config.toml
init_std_up = 0.0279
learning_rate = 0.00698
schedule = "wsd"
decay_fraction = 0.56
MLP neurons of a small language model. Each row is named by its layer, matrix (down: output weights) and neuron, and shows model dimensions 240-303. Each number is 200 + 20 x the weight over its row's rms, rounded and kept within 0 to 999.
After each neuron's rows, "fires before" lists the tokens most often just after its 100 highest values on Wikipedia text that the model never trained on.

L6.down811,210,202,198,234,193,191,229,175,203,196,201,190,177,185,207,179,221,192,185,193,210,190,179,217,201,241,173,198,188,239,180,210,209,203,246,189,171,199,196,192,202,201,244,207,203,216,180,232,207,201,190,197,207,250,183,191,165,210,212,196,225,189,165,234
fires before: " |", ".", "th"

L7.down435,180,210,193,206,200,210,217,231,170,185,179,198,199,211,221,192,170,160,194,188,166,203,221,185,190,177,203,212,176,169,217,195,203,197,139,237,209,183,199,191,216,216,218,180,204,221,195,201,214,199,220,172,200,206,207,218,157,236,201,190,232,199,175,206
fires before: "|", "\n", " 2", "C"

L4.down819,186,216,225,213,204,199,179,133,204,196,212,190,193,199,200,215,223,164,196,162,203,223,213,203,221,200,183,207,208,202,208,192,176,184,170,207,193,167,211,209,186,170,205,214,177,177,173,197,163,205,142,198,188,189,214,191,218,208,197,171,210,187,225,193
fires before: " |", ";", "%", " 0"

L5.down902,207,196,183,195,205,205,238,174,208,168,215,188,237,223,196,172,202,176,206,214,201,218,213,202,210,221,193,222,160,165,204,193,208,225,179,231,181,192,204,205,196,199,217,182,218,160,220,201,186,210,192,229,226,228,192,179,192,200,207,200,242,211,205,208
fires before: "–", ":", " |", ".", " season"

L5.down432,190,191,213,205,192,212,215,219,198,191,187,225,166,175,205,195,243,190,170,217,239,166,204,173,182,213,199,192,216,185,235,197,187,204,211,218,203,218,211,213,198,208,175,215,179,209,180,181,222,225,201,216,221,221,218,195,189,205,201,194,176,177,211,180
fires before: "\n", "-", "|"

L5.down94,236,194,189,217,170,188,208,229,159,220,189,201,193,247,173,193,197,207,214,193,185,185,202,194,190,165,190,193,232,213,229,179,209,206,235,230,196,218,190,250,197,205,199,213,197,196,172,193,160,208,218,180,189,224,235,194,216,213,190,208,215,223,211,169
fires before: " |", ")", " Title"

L4.down997,158,229,177,205,200,191,183,215,164,219,206,226,197,199,219,193,205,175,196,212,150,201,188,219,234,215,195,168,179,225,197,173,231,201,175,194,165,173,191,222,200,200,206,218,217,191,219,215,195,204,161,224,209,212,178,175,190,175,168,181,209,202,181,209
fires before: "\n"

L4.down615,187,233,179,182,244,209,222,224,232,230,211,194,188,231,210,192,188,175,219,187,197,183,160,201,185,203,218,193,235,189,217,197,161,200,229,206,179,216,204,198,204,213,183,228,207,203,210,222,199,209,206,192,223,202,185,163,190,202,177,232,173,231,196,224
fires before: "\n", " a", " an", "°"

L7.down265,195,211,197,207,200,186,211,205,189,184,193,181,177,228,216,215,191,208,147,174,182,201,172,170,178,230,235,191,178,215,232,196,214,213,180,185,201,214,224,191,227,226,187,203,213,217,197,215,206,180,203,227,205,207,209,243,235,201,178,198,160,177,202,210
fires before: " 0", " |", "0", ";", "2", " 1"

L7.down661,170,238,198,208,193,216,214,167,204,211,220,143,197,175,235,230,204,182,197,238,220,217,194,213,216,227,236,205,217,210,238,196,189,202,223,221,204,208,178,186,204,220,210,230,202,181,209,191,262,193,172,186,205,202,209,227,201,207,203,160,187,220,192,221
fires before: " |", ";", "R", "nd"

L7.down720,185,174,190,246,235,209,192,225,194,188,203,214,218,212,200,198,198,219,202,223,169,195,200,227,178,239,215,183,196,219,212,185,223,190,206,203,218,217,184,211,175,200,206,155,229,206,212,191,222,178,211,173,197,192,170,192,190,229,183,181,180,170,203,203
fires before: ",", " the", " of"

L5.down130,199,189,210,244,226,198,223,163,207,203,201,162,183,200,206,246,218,228,207,205,201,203,189,188,185,202,209,221,188,195,212,162,163,187,187,186,205,168,202,225,208,188,179,210,213,186,211,207,187,193,215,171,209,185,195,195,174,221,188,221,197,205,158,197
fires before: " a", " the", " that", " her", " Ryan"

L7.down528,204,191,169,199,189,185,218,196,180,221,214,209,225,257,196,214,214,197,209,209,217,188,208,194,186,222,195,212,220,228,218,186,201,188,208,173,193,206,211,236,197,206,214,233,201,228,240,219,209,186,193,175,192,180,223,203,204,222,199,185,192,218,224,198
fires before: "|", "-", "\n"

L4.down364,181,216,209,191,194,169,196,178,186,192,187,195,216,187,222,212,194,211,231,219,221,196,193,192,203,178,205,167,206,203,169,185,228,196,188,198,201,197,185,188,156,192,199,181,177,229,199,188,177,200,201,212,203,195,184,183,205,208,196,172,177,201,174,212
fires before: "\n", ")", "),", " ("

L7.down1148,211,195,181,220,193,178,196,202,186,204,193,199,216,189,199,153,216,215,188,203,226,196,225,199,185,203,240,187,216,177,169,208,273,234,206,209,182,218,237,207,178,200,170,204,222,191,214,216,207,233,167,250,184,211,215,208,181,198,219,207,232,201,215,204
fires before: " |", " 16", " 10", " 11", "7", " 18"

L7.down1071,201,184,177,234,176,208,178,204,195,213,179,216,226,194,149,193,203,214,153,189,250,187,205,196,213,179,206,218,197,227,186,184,159,197,214,193,210,234,156,235,204,194,184,178,198,230,170,242,231,194,221,179,239,202,212,251,195,223,175,207,216,194,190,200
fires before: " |", " /", "–"

L4.down837,172,211,205,198,215,216,193,191,186,186,182,203,231,203,194,192,190,206,208,171,187,195,236,245,207,212,259,206,198,208,208,222,205,201,178,189,197,187,248,210,200,193,202,190,183,234,239,187,208,197,202,242,212,222,212,202,176,200,179,185,232,203,196,201
fires before: " |", "^{", " (", "\n", ")"

L4.down1,194,197,171,220,212,201,190,180,199,215,189,209,209,158,218,235,205,211,192,226,217,199,241,218,220,197,174,250,233,173,222,180,239,209,170,212,209,222,217,184,204,205,181,218,192,144,184,159,186,188,196,189,208,192,156,209,192,227,172,210,202,189,227,192
fires before: " |", " 0"

L5.down124,213,194,185,149,218,151,185,194,215,176,221,201,179,219,204,216,205,208,154,175,178,201,187,194,181,192,205,192,211,222,238,188,210,187,174,237,192,184,184,198,190,202,184,230,214,183,202,208,224,206,201,167,165,192,193,218,208,207,187,233,214,195,169,201
fires before: "\n", "-", "|", " |", " -"

L7.down587,221,195,205,208,166,194,226,173,208,224,167,212,209,221,181,204,209,194,194,224,214,209,164,201,239,188,192,184,177,198,166,205,180,185,206,191,209,206,203,217,220,200,172,195,242,220,168,168,214,188,190,186,233,188,216,209,233,232,230,227,172,191,182,204
fires before: " |"

L7.down607,183,200,247,191,196,174,204,188,189,216,201,199,159,208,189,234,204,178,201,185,221,196,225,208,219,211,224,173,163,194,174,196,158,191,225,190,195,206,198,197,214,237,167,212,238,217,197,189,236,197,198,160,236,188,194,207,205,213,189,189,188,220,205,203
fires before: "-", "\n", " He", " In"

L6.down1241,184,220,175,202,190,214,211,225,187,205,183,198,191,185,222,186,183,218,207,180,210,214,223,218,180,224,227,199,186,233,196,175,204,151,219,188,195,235,201,176,181,201,189,217,188,215,223,209,208,203,202,190,199,185,227,214,214,223,192,179,213,180,207,179
fires before: "|", "\n", "19"

L6.down875,184,195,173,174,194,208,228,212,189,203,219,212,245,222,188,208,198,178,201,262,204,221,184,207,204,151,186,193,171,192,199,197,187,232,172,195,196,188,216,185,183,215,212,177,209,211,218,196,226,175,229,202,229,184,211,201,214,228,203,190,198,221,214,182
fires before: "|", "\n"

L4.down832,213,201,207,184,186,174,200,205,207,216,226,206,214,219,158,182,189,215,208,207,211,188,204,200,186,206,208,210,193,203,185,233,189,192,179,202,214,203,188,205,208,211,167,181,157,211,179,216,205,185,193,228,195,191,229,222,193,226,165,145,207,208,198,223
fires before: " |", ".", ")", ",", " O"

L6.down75,226,206,187,189,174,167,204,176,221,201,182,225,182,200,211,191,195,198,164,204,166,193,179,152,212,201,191,201,204,182,240,237,173,157,207,176,221,182,198,197,214,184,234,192,196,202,195,202,191,192,228,208,180,206,199,202,197,190,163,235,185,199,215,199
fires before: " |", "–", ")", "\n"

L4.down1148,180,228,169,199,200,207,198,183,217,188,164,197,225,185,197,182,204,204,223,201,222,215,215,191,184,173,185,231,216,171,255,195,193,168,215,239,191,199,205,225,179,164,206,226,195,200,194,186,220,217,166,176,210,222,214,209,206,175,205,200,191,194,180,191
fires before: "\n", "|", ".", " |", " Box", ":"

L6.down122,150,173,211,198,177,222,193,232,197,241,196,200,192,180,192,193,192,179,197,222,217,208,190,194,211,191,176,230,218,239,172,203,214,196,205,201,192,205,200,203,242,182,220,225,177,205,188,248,241,200,167,209,166,191,205,173,226,246,203,191,168,238,169,219
fires before: "\n", "|", " ", "-", " |"

L5.down1184,185,188,192,180,165,181,219,202,205,238,218,209,217,239,205,209,245,221,186,227,207,212,204,194,179,237,233,211,204,226,220,179,160,234,216,196,197,213,188,190,166,193,210,175,237,215,167,225,192,226,184,213,176,186,224,219,241,188,170,181,189,185,219,242
fires before: "|", "\n"

L6.down72,183,204,224,200,212,203,211,243,207,217,188,166,200,188,166,164,211,201,172,161,222,200,191,201,236,185,204,228,192,183,198,234,217,199,219,220,232,194,220,202,183,212,218,211,206,210,224,229,214,228,195,194,215,202,189,207,182,215,156,180,193,217,227,202
fires before: " |", ".", "-", "–", " /", ";"

L4.down1031,189,186,191,174,219,180,218,186,227,229,240,199,178,163,198,179,185,200,209,194,213,207,196,204,226,211,203,166,184,229,226,215,222,171,189,205,204,202,193,215,207,168,193,195,197,189,185,187,202,201,170,180,195,188,202,197,197,187,190,181,186,256,181,192
fires before: "|", " |", ";", "\n", "."

L4.down81,229,228,186,204,209,199,216,216,197,177,211,181,194,182,225,185,196,178,213,204,197,197,172,205,236,221,230,200,191,222,214,169,191,224,227,194,206,174,176,220,166,176,224,215,168,218,202,167,206,214,168,160,200,185,216,175,234,191,191,183,238,227,183,225
fires before: " |", ")", " Stadium", " of"

L6.down1199,185,219,166,203,208,180,221,218,216,174,211,200,207,197,200,211,226,211,190,215,182,235,217,224,205,188,177,186,178,227,196,180,228,210,205,219,177,169,200,197,249,212,169,213,206,237,218,229,208,207,182,244,197,181,179,194,184,219,196,193,234,200,152,179
fires before: ":", "–"

L5.down317,165,230,193,181,206,229,161,213,222,197,190,168,229,189,198,217,180,192,199,158,162,187,195,213,210,183,196,190,224,225,229,186,180,214,212,197,189,199,193,186,186,192,207,199,175,207,158,200,210,159,195,191,214,163,177,204,186,173,211,206,197,205,180,209
fires before: " |", "%", " ", " m", ")"

L6.down175,215,232,196,216,194,187,215,203,165,201,200,218,213,228,215,163,192,225,243,240,207,199,196,174,201,208,203,192,174,192,167,211,214,229,207,206,212,216,203,242,189,195,174,164,229,161,227,172,226,133,211,207,172,206,187,178,177,213,204,237,207,225,162,198
fires before: " the", " USA"

L4.down734,198,184,196,218,190,223,187,175,197,203,177,198,187,173,183,211,220,209,198,188,185,204,209,205,192,201,207,188,233,159,192,189,170,203,209,193,218,166,200,200,191,209,158,210,179,213,165,181,182,218,165,194,155,201,205,199,210,223,161,182,213,185,197,227
fires before: " |", "00", ";", "5"

L5.down1114,218,207,191,210,206,200,205,207,231,214,182,181,207,200,180,196,196,187,178,167,170,199,213,167,213,209,186,148,231,205,220,187,182,243,193,178,166,196,222,163,211,207,208,212,207,188,226,211,183,220,173,169,218,223,184,228,141,178,197,183,176,165,217,174
fires before: " |", "–", ";"

L7.down1022,193,220,202,180,198,217,187,180,213,199,187,185,213,197,179,205,201,220,189,214,202,193,225,186,208,198,193,176,210,220,180,189,202,207,172,206,199,148,207,182,241,197,207,187,222,199,243,175,186,211,186,185,182,214,184,181,213,208,167,206,199,161,191,199
fires before: "\n", "Pl"

L6.down275,180,218,211,204,202,189,237,227,198,192,183,184,182,203,194,208,199,221,176,168,209,212,209,188,171,212,216,208,190,218,202,203,160,174,216,202,184,258,168,202,197,185,178,177,190,216,237,206,238,235,206,224,185,191,203,194,211,219,187,213,188,161,195,193
fires before: "\n"

L5.down80,209,203,184,182,215,180,178,216,212,204,209,214,211,179,202,199,183,229,197,211,236,250,183,202,247,224,178,217,206,224,237,196,167,179,185,196,184,212,202,185,218,223,188,263,197,233,172,232,194,201,212,255,236,226,198,206,189,173,205,191,175,212,207,197
fires before: " by", " in", " with", " to"

L7.down633,207,203,197,193,238,162,218,194,229,235,181,228,196,205,234,173,201,198,191,211,201,203,214,203,227,188,177,214,171,192,183,227,211,221,215,189,210,195,162,224,178,224,182,216,217,196,202,150,213,238,182,202,200,190,178,232,173,245,236,170,194,211,215,206
fires before: ","

L5.down1167,159,205,197,201,220,174,167,205,226,206,189,201,214,177,221,217,216,166,190,196,182,189,196,192,170,209,163,195,197,194,195,221,183,191,214,207,204,197,208,195,203,208,240,226,230,208,204,236,213,155,177,192,211,235,226,182,180,212,178,214,231,187,180,227
fires before: " |", "″", ".", "s", ")", "′"

L7.down721,212,243,173,167,222,235,221,207,172,264,208,189,200,180,193,199,229,222,191,205,244,201,208,199,217,181,221,226,231,194,206,193,221,195,221,163,184,192,209,171,224,185,189,234,209,189,236,193,204,190,172,191,221,223,210,202,218,205,172,202,190,231,202,200
fires before: " to", " in", " on", " by", " at", "S"

L4.down1275,215,183,201,223,200,209,208,192,188,191,181,201,251,196,204,201,193,200,264,231,218,201,182,195,244,155,191,164,226,201,207,184,223,181,205,211,175,224,230,203,218,204,202,189,223,180,192,225,221,226,215,192,182,211,168,199,210,219,191,178,177,171,218,194
fires before: " |", "–", "1", "."

L7.down1199,184,184,187,203,212,172,244,221,198,160,188,155,194,175,209,227,200,199,196,184,239,186,199,199,204,203,237,185,208,171,184,223,193,231,246,203,185,234,190,223,226,241,185,184,213,222,238,212,210,184,179,207,200,206,200,164,212,211,190,216,180,171,200,187
fires before: "\n"

L5.down205,197,167,208,198,187,201,206,200,201,187,207,157,198,197,213,174,160,196,168,234,204,212,206,202,205,180,185,176,181,220,189,211,210,179,201,232,197,167,175,210,187,207,219,222,195,182,195,195,178,176,218,202,215,193,198,225,196,144,213,183,186,210,208,230
fires before: " |", "–", ":", ".", "nd"

L5.down395,193,199,206,159,193,190,210,217,193,191,185,195,220,219,223,177,187,203,200,217,194,214,219,215,194,169,163,225,210,210,208,210,190,168,220,224,214,177,233,186,185,158,229,194,172,216,217,237,180,196,198,216,186,179,178,239,181,170,188,198,197,216,230,236
fires before: "-", "th", "–", "nd", "year"

L6.down868,189,209,191,212,197,207,192,184,185,187,171,201,179,237,216,213,193,213,177,196,215,197,154,199,206,221,179,201,235,252,217,198,203,182,185,204,231,186,195,197,184,205,196,191,211,207,201,187,244,224,170,218,133,184,179,224,216,244,188,196,185,205,207,210
fires before: " |", "|", "-"

L4.down810,197,189,204,212,190,163,220,211,178,220,212,193,166,240,177,217,239,192,200,229,192,211,222,206,198,187,214,204,203,161,208,153,229,216,203,221,216,184,191,191,192,208,194,206,205,240,185,214,207,195,220,215,211,238,200,193,186,223,236,206,211,215,166,192
fires before: "\n", "-", "born", " and", "18"

L5.down758,211,189,225,199,194,178,213,198,234,176,192,218,184,208,188,180,168,209,207,185,217,205,230,144,218,193,229,169,172,176,171,213,207,202,175,183,220,196,222,210,196,197,166,221,236,223,188,222,194,176,222,192,153,196,185,182,175,218,195,181,174,232,203,213
fires before: ")", ".", " (−"

L5.down947,195,247,156,201,192,206,202,235,244,211,163,173,221,179,206,174,212,187,209,219,216,184,185,234,233,195,209,210,176,185,213,225,200,195,176,193,202,176,203,214,175,206,191,185,215,217,209,196,183,185,199,213,245,184,193,197,179,231,228,187,187,205,191,177
fires before: " |", "\n"

L5.down336,196,224,174,207,232,222,224,170,157,200,185,194,197,222,209,195,183,184,221,206,181,200,219,180,231,212,242,210,201,228,234,191,186,215,219,188,229,207,189,208,217,197,229,229,165,200,219,149,201,202,214,177,223,198,227,180,208,173,157,196,204,196,196,207
fires before: "ium", "\n", "'", "me", " |"

L4.down351,219,214,208,199,247,209,228,212,201,176,204,184,175,198,162,188,236,185,232,133,223,187,175,157,197,180,196,196,219,223,206,209,243,189,208,208,216,210,224,219,226,203,199,172,195,227,233,151,216,203,215,226,219,181,217,146,170,249,188,154,215,197,193,243
fires before: "\n"

L5.down1251,212,205,209,202,222,234,188,187,185,219,177,202,165,199,215,251,218,169,193,173,197,233,191,184,240,196,224,205,181,194,217,203,199,200,196,170,184,215,203,202,212,206,182,226,188,211,201,178,218,182,172,173,194,158,190,232,188,241,205,204,209,193,196,200
fires before: " |", "5"

L4.down651,189,161,198,191,218,197,185,186,221,218,186,181,157,205,205,193,217,196,216,180,183,174,194,192,215,199,188,209,201,186,205,213,228,188,198,200,207,176,194,193,227,167,215,225,195,189,201,195,215,197,187,178,186,198,203,217,187,194,199,203,193,233,190,219
fires before: " |", ".", " 1", " —", ":", "–"

L4.down591,168,217,193,175,183,206,184,226,194,184,170,184,188,213,220,200,195,199,215,202,189,190,182,201,230,171,173,203,207,172,220,209,239,203,183,208,197,214,203,202,151,212,208,186,209,220,195,204,191,183,185,225,200,195,187,202,223,247,169,214,189,174,196,214
fires before: " |", "\n", " ", "2"

L7.down960,204,147,198,213,224,207,185,193,240,176,223,202,201,187,224,227,203,191,207,201,220,199,207,212,188,252,156,174,195,207,210,157,191,224,197,192,185,187,207,203,180,172,188,195,224,205,201,190,203,178,232,191,224,211,179,212,190,173,204,186,211,240,205,202
fires before: ",", " the", " that", " he", " \""

L7.down1116,190,209,221,209,173,169,200,218,191,200,216,212,200,212,175,197,193,190,188,215,218,198,197,217,201,189,202,207,203,195,221,205,212,210,229,201,194,204,187,155,171,206,210,234,219,155,187,201,234,195,187,229,191,196,218,211,194,226,221,192,176,199,197,212
fires before: "|", " |", "|---|---|---|", " 0"

L5.down931,200,201,173,212,234,224,209,185,224,260,160,201,209,239,194,186,215,190,209,217,196,210,215,184,218,171,174,178,234,196,211,184,156,196,231,210,184,225,186,169,196,214,185,197,177,206,185,212,189,223,209,211,202,203,214,208,219,194,204,183,177,197,179,194
fires before: "|", " |"

L6.down675,221,216,191,207,193,217,184,173,203,184,211,197,210,228,212,214,184,219,195,212,152,203,191,186,202,213,187,213,173,226,197,209,193,202,219,208,221,165,185,238,194,223,162,212,222,206,206,184,223,194,197,197,193,201,193,215,229,210,175,211,191,198,203,224
fires before: ",", ".", " in", " a"

L7.down22,223,172,196,170,236,181,233,220,183,218,218,215,199,184,226,164,201,206,207,192,199,154,219,197,197,194,168,203,212,188,216,192,197,214,191,219,216,231,183,195,211,208,194,171,200,177,184,141,213,197,245,203,212,218,203,209,166,199,205,195,169,194,234,182
fires before: " a", " born", " also", " the", " an", " Japanese"

L7.down1083,188,189,212,206,181,231,181,216,228,180,219,204,215,224,195,251,221,166,219,162,215,184,199,177,171,212,209,219,205,201,198,179,146,185,226,212,209,198,192,217,216,178,185,202,191,198,199,204,183,213,175,201,230,232,214,218,178,191,209,221,220,184,164,224
fires before: "-", "\n"

L4.down713,214,177,192,205,201,188,218,212,204,213,180,166,192,186,214,240,221,202,206,189,234,195,183,188,212,179,222,185,206,199,197,217,164,176,221,173,170,209,189,186,171,194,202,179,186,247,194,192,196,187,222,210,185,192,223,183,237,244,208,215,195,202,235,168
fires before: " |", "0", "+", "m", "2", "ific"

L6.down219,163,233,200,201,204,208,190,198,225,181,194,197,230,182,193,185,182,158,198,179,232,205,212,209,204,215,210,194,215,184,193,220,224,233,181,205,201,204,181,196,202,208,207,184,235,174,227,226,202,197,194,209,202,188,183,219,201,183,213,199,213,205,226,161
fires before: " |", "\n", " ", " −"

L4.down1154,195,210,235,183,210,206,214,174,221,187,173,197,215,188,191,200,217,195,207,196,220,178,185,197,180,209,231,207,197,213,216,195,216,242,188,217,214,149,177,194,199,186,220,198,191,217,208,165,223,192,219,237,215,194,195,168,186,209,218,196,253,217,226,198
fires before: "\n"

L5.down1102,204,225,220,217,198,210,223,201,210,182,241,207,246,228,195,143,175,154,213,212,202,205,166,229,230,199,206,159,219,223,187,196,195,193,208,180,240,186,204,199,191,187,203,218,218,197,219,183,214,218,216,205,204,184,203,232,170,183,199,177,175,184,224,197
fires before: ",", " @", " |"

L6.down33,178,235,207,173,197,199,229,210,235,197,184,198,172,197,182,192,170,186,192,200,205,212,212,217,177,202,204,204,199,190,170,181,198,197,219,228,197,202,206,194,236,187,173,198,230,219,211,207,208,209,198,217,221,175,193,203,198,220,182,197,200,194,203,177
fires before: "\n", " |", "=="

L7.down273,206,227,214,199,216,187,179,206,204,200,234,185,172,211,200,182,158,191,176,203,202,207,186,214,211,198,189,188,193,219,189,190,210,173,214,192,187,206,202,194,180,209,159,249,186,211,225,171,240,212,200,200,180,186,200,173,227,179,224,213,170,171,203,209
fires before: " a", " an", " the", "\n"

L7.down93,219,210,239,192,206,200,165,206,204,209,214,201,184,179,232,202,208,187,185,208,220,230,170,191,211,177,225,179,204,191,174,208,174,241,176,192,212,146,194,194,232,196,204,202,202,195,226,177,210,187,213,215,234,222,193,193,212,232,175,202,194,222,225,184
fires before: " |", "\n", "-"

L7.down1016,210,155,203,217,167,221,206,188,209,196,172,196,203,202,167,177,194,207,181,191,193,198,185,204,196,189,156,172,191,208,200,212,193,170,200,179,208,193,177,198,213,229,234,175,194,243,241,208,210,226,142,189,215,225,200,186,195,196,189,204,202,179,212,205
fires before: "\n", "."

L4.down1135,216,240,180,193,195,177,206,170,147,213,217,220,169,174,202,184,220,211,209,216,167,169,217,168,181,176,234,250,211,209,176,202,192,224,164,195,186,190,207,210,210,207,218,220,206,227,195,198,192,196,191,194,193,216,235,155,177,182,199,234,174,175,204,172
fires before: " |", " season", "\n", ";", "-"

L7.down477,189,183,180,183,192,186,208,202,188,220,188,206,189,173,173,190,184,171,174,183,184,192,178,215,158,215,235,192,197,173,227,207,196,221,205,225,197,177,191,207,193,200,173,173,237,251,230,221,193,196,184,198,181,193,205,208,217,207,186,191,198,190,216,192
fires before: "\n", "-"

L6.down823,230,190,169,166,204,189,176,207,227,226,232,229,234,165,195,184,211,220,197,197,220,192,199,205,212,178,193,226,214,210,179,205,203,165,202,173,201,187,187,190,206,214,215,233,180,191,244,215,188,168,182,229,222,177,206,192,200,197,178,180,216,163,193,224
fires before: " by", " to", " with", " in", " on", " as"

L6.down1031,248,197,205,176,196,191,211,182,196,200,162,228,195,229,237,187,177,173,182,209,189,178,192,210,217,227,242,211,193,203,186,186,197,196,220,209,209,203,176,189,216,195,264,204,206,198,174,214,188,188,206,188,193,180,194,218,212,191,192,182,211,227,223,215
fires before: "–", ".", " |", ";", " –", ")"

L5.down460,166,212,239,167,201,225,187,205,238,194,212,206,219,214,182,162,226,174,183,183,211,209,206,206,191,194,215,191,230,233,191,182,140,177,169,232,236,204,165,213,216,177,216,203,224,213,168,195,215,231,190,206,214,197,192,171,237,220,214,199,215,224,168,209
fires before: " |", ";"

L4.down1147,175,175,178,181,218,211,213,198,193,195,185,239,205,232,196,185,206,220,160,188,229,212,227,207,185,198,231,209,211,174,211,233,189,249,180,215,178,234,219,206,191,198,188,202,173,175,228,160,195,186,177,182,196,212,184,225,217,196,212,195,180,247,179,178
fires before: "|", "\n", " |", ":", " ", "ung"

L4.down1273,208,176,183,194,210,200,205,189,188,213,191,205,196,208,234,198,201,182,231,196,203,202,222,194,249,183,172,221,222,231,193,179,247,164,191,205,195,217,184,197,174,206,184,175,201,223,163,207,187,167,208,207,197,182,219,209,197,210,155,179,203,179,211,201
fires before: " |", " 0", "\n", " —", " ", ";"

L5.down1080,209,212,192,248,186,193,251,158,180,241,196,158,223,197,181,177,214,220,212,198,195,207,217,177,212,195,206,178,197,214,174,187,205,195,202,209,163,210,226,204,176,198,176,235,184,192,238,202,206,201,230,183,184,175,240,227,186,215,222,204,203,184,235,197
fires before: ",", ")", "5", " |", ".", " ("

L4.down260,203,181,190,212,162,169,191,216,186,211,185,209,194,190,214,220,194,166,220,205,168,229,205,179,225,228,186,176,153,224,211,224,191,194,176,203,213,189,186,201,206,246,156,198,192,198,167,149,226,216,237,198,225,169,238,203,203,182,180,178,208,206,211,196
fires before: "|", " the", "\n", " |"

L6.down355,218,213,153,186,181,195,216,193,210,205,225,202,205,226,220,221,178,211,182,196,227,231,205,209,193,219,198,183,190,217,173,177,170,187,193,239,176,197,218,226,204,211,178,201,185,197,205,229,213,221,212,190,214,188,196,223,189,176,188,229,219,208,179,208
fires before: "–", " to", " with", " in", " –", " by"

L4.down1044,190,209,172,228,194,192,273,212,214,181,192,204,203,156,235,170,204,211,210,209,185,205,194,168,187,204,209,209,201,201,174,178,196,153,198,182,192,219,228,199,179,214,178,188,190,174,210,198,228,175,176,205,203,238,197,202,177,198,193,198,243,196,201,212
fires before: ",", ".", " of", " in", "\n", " for"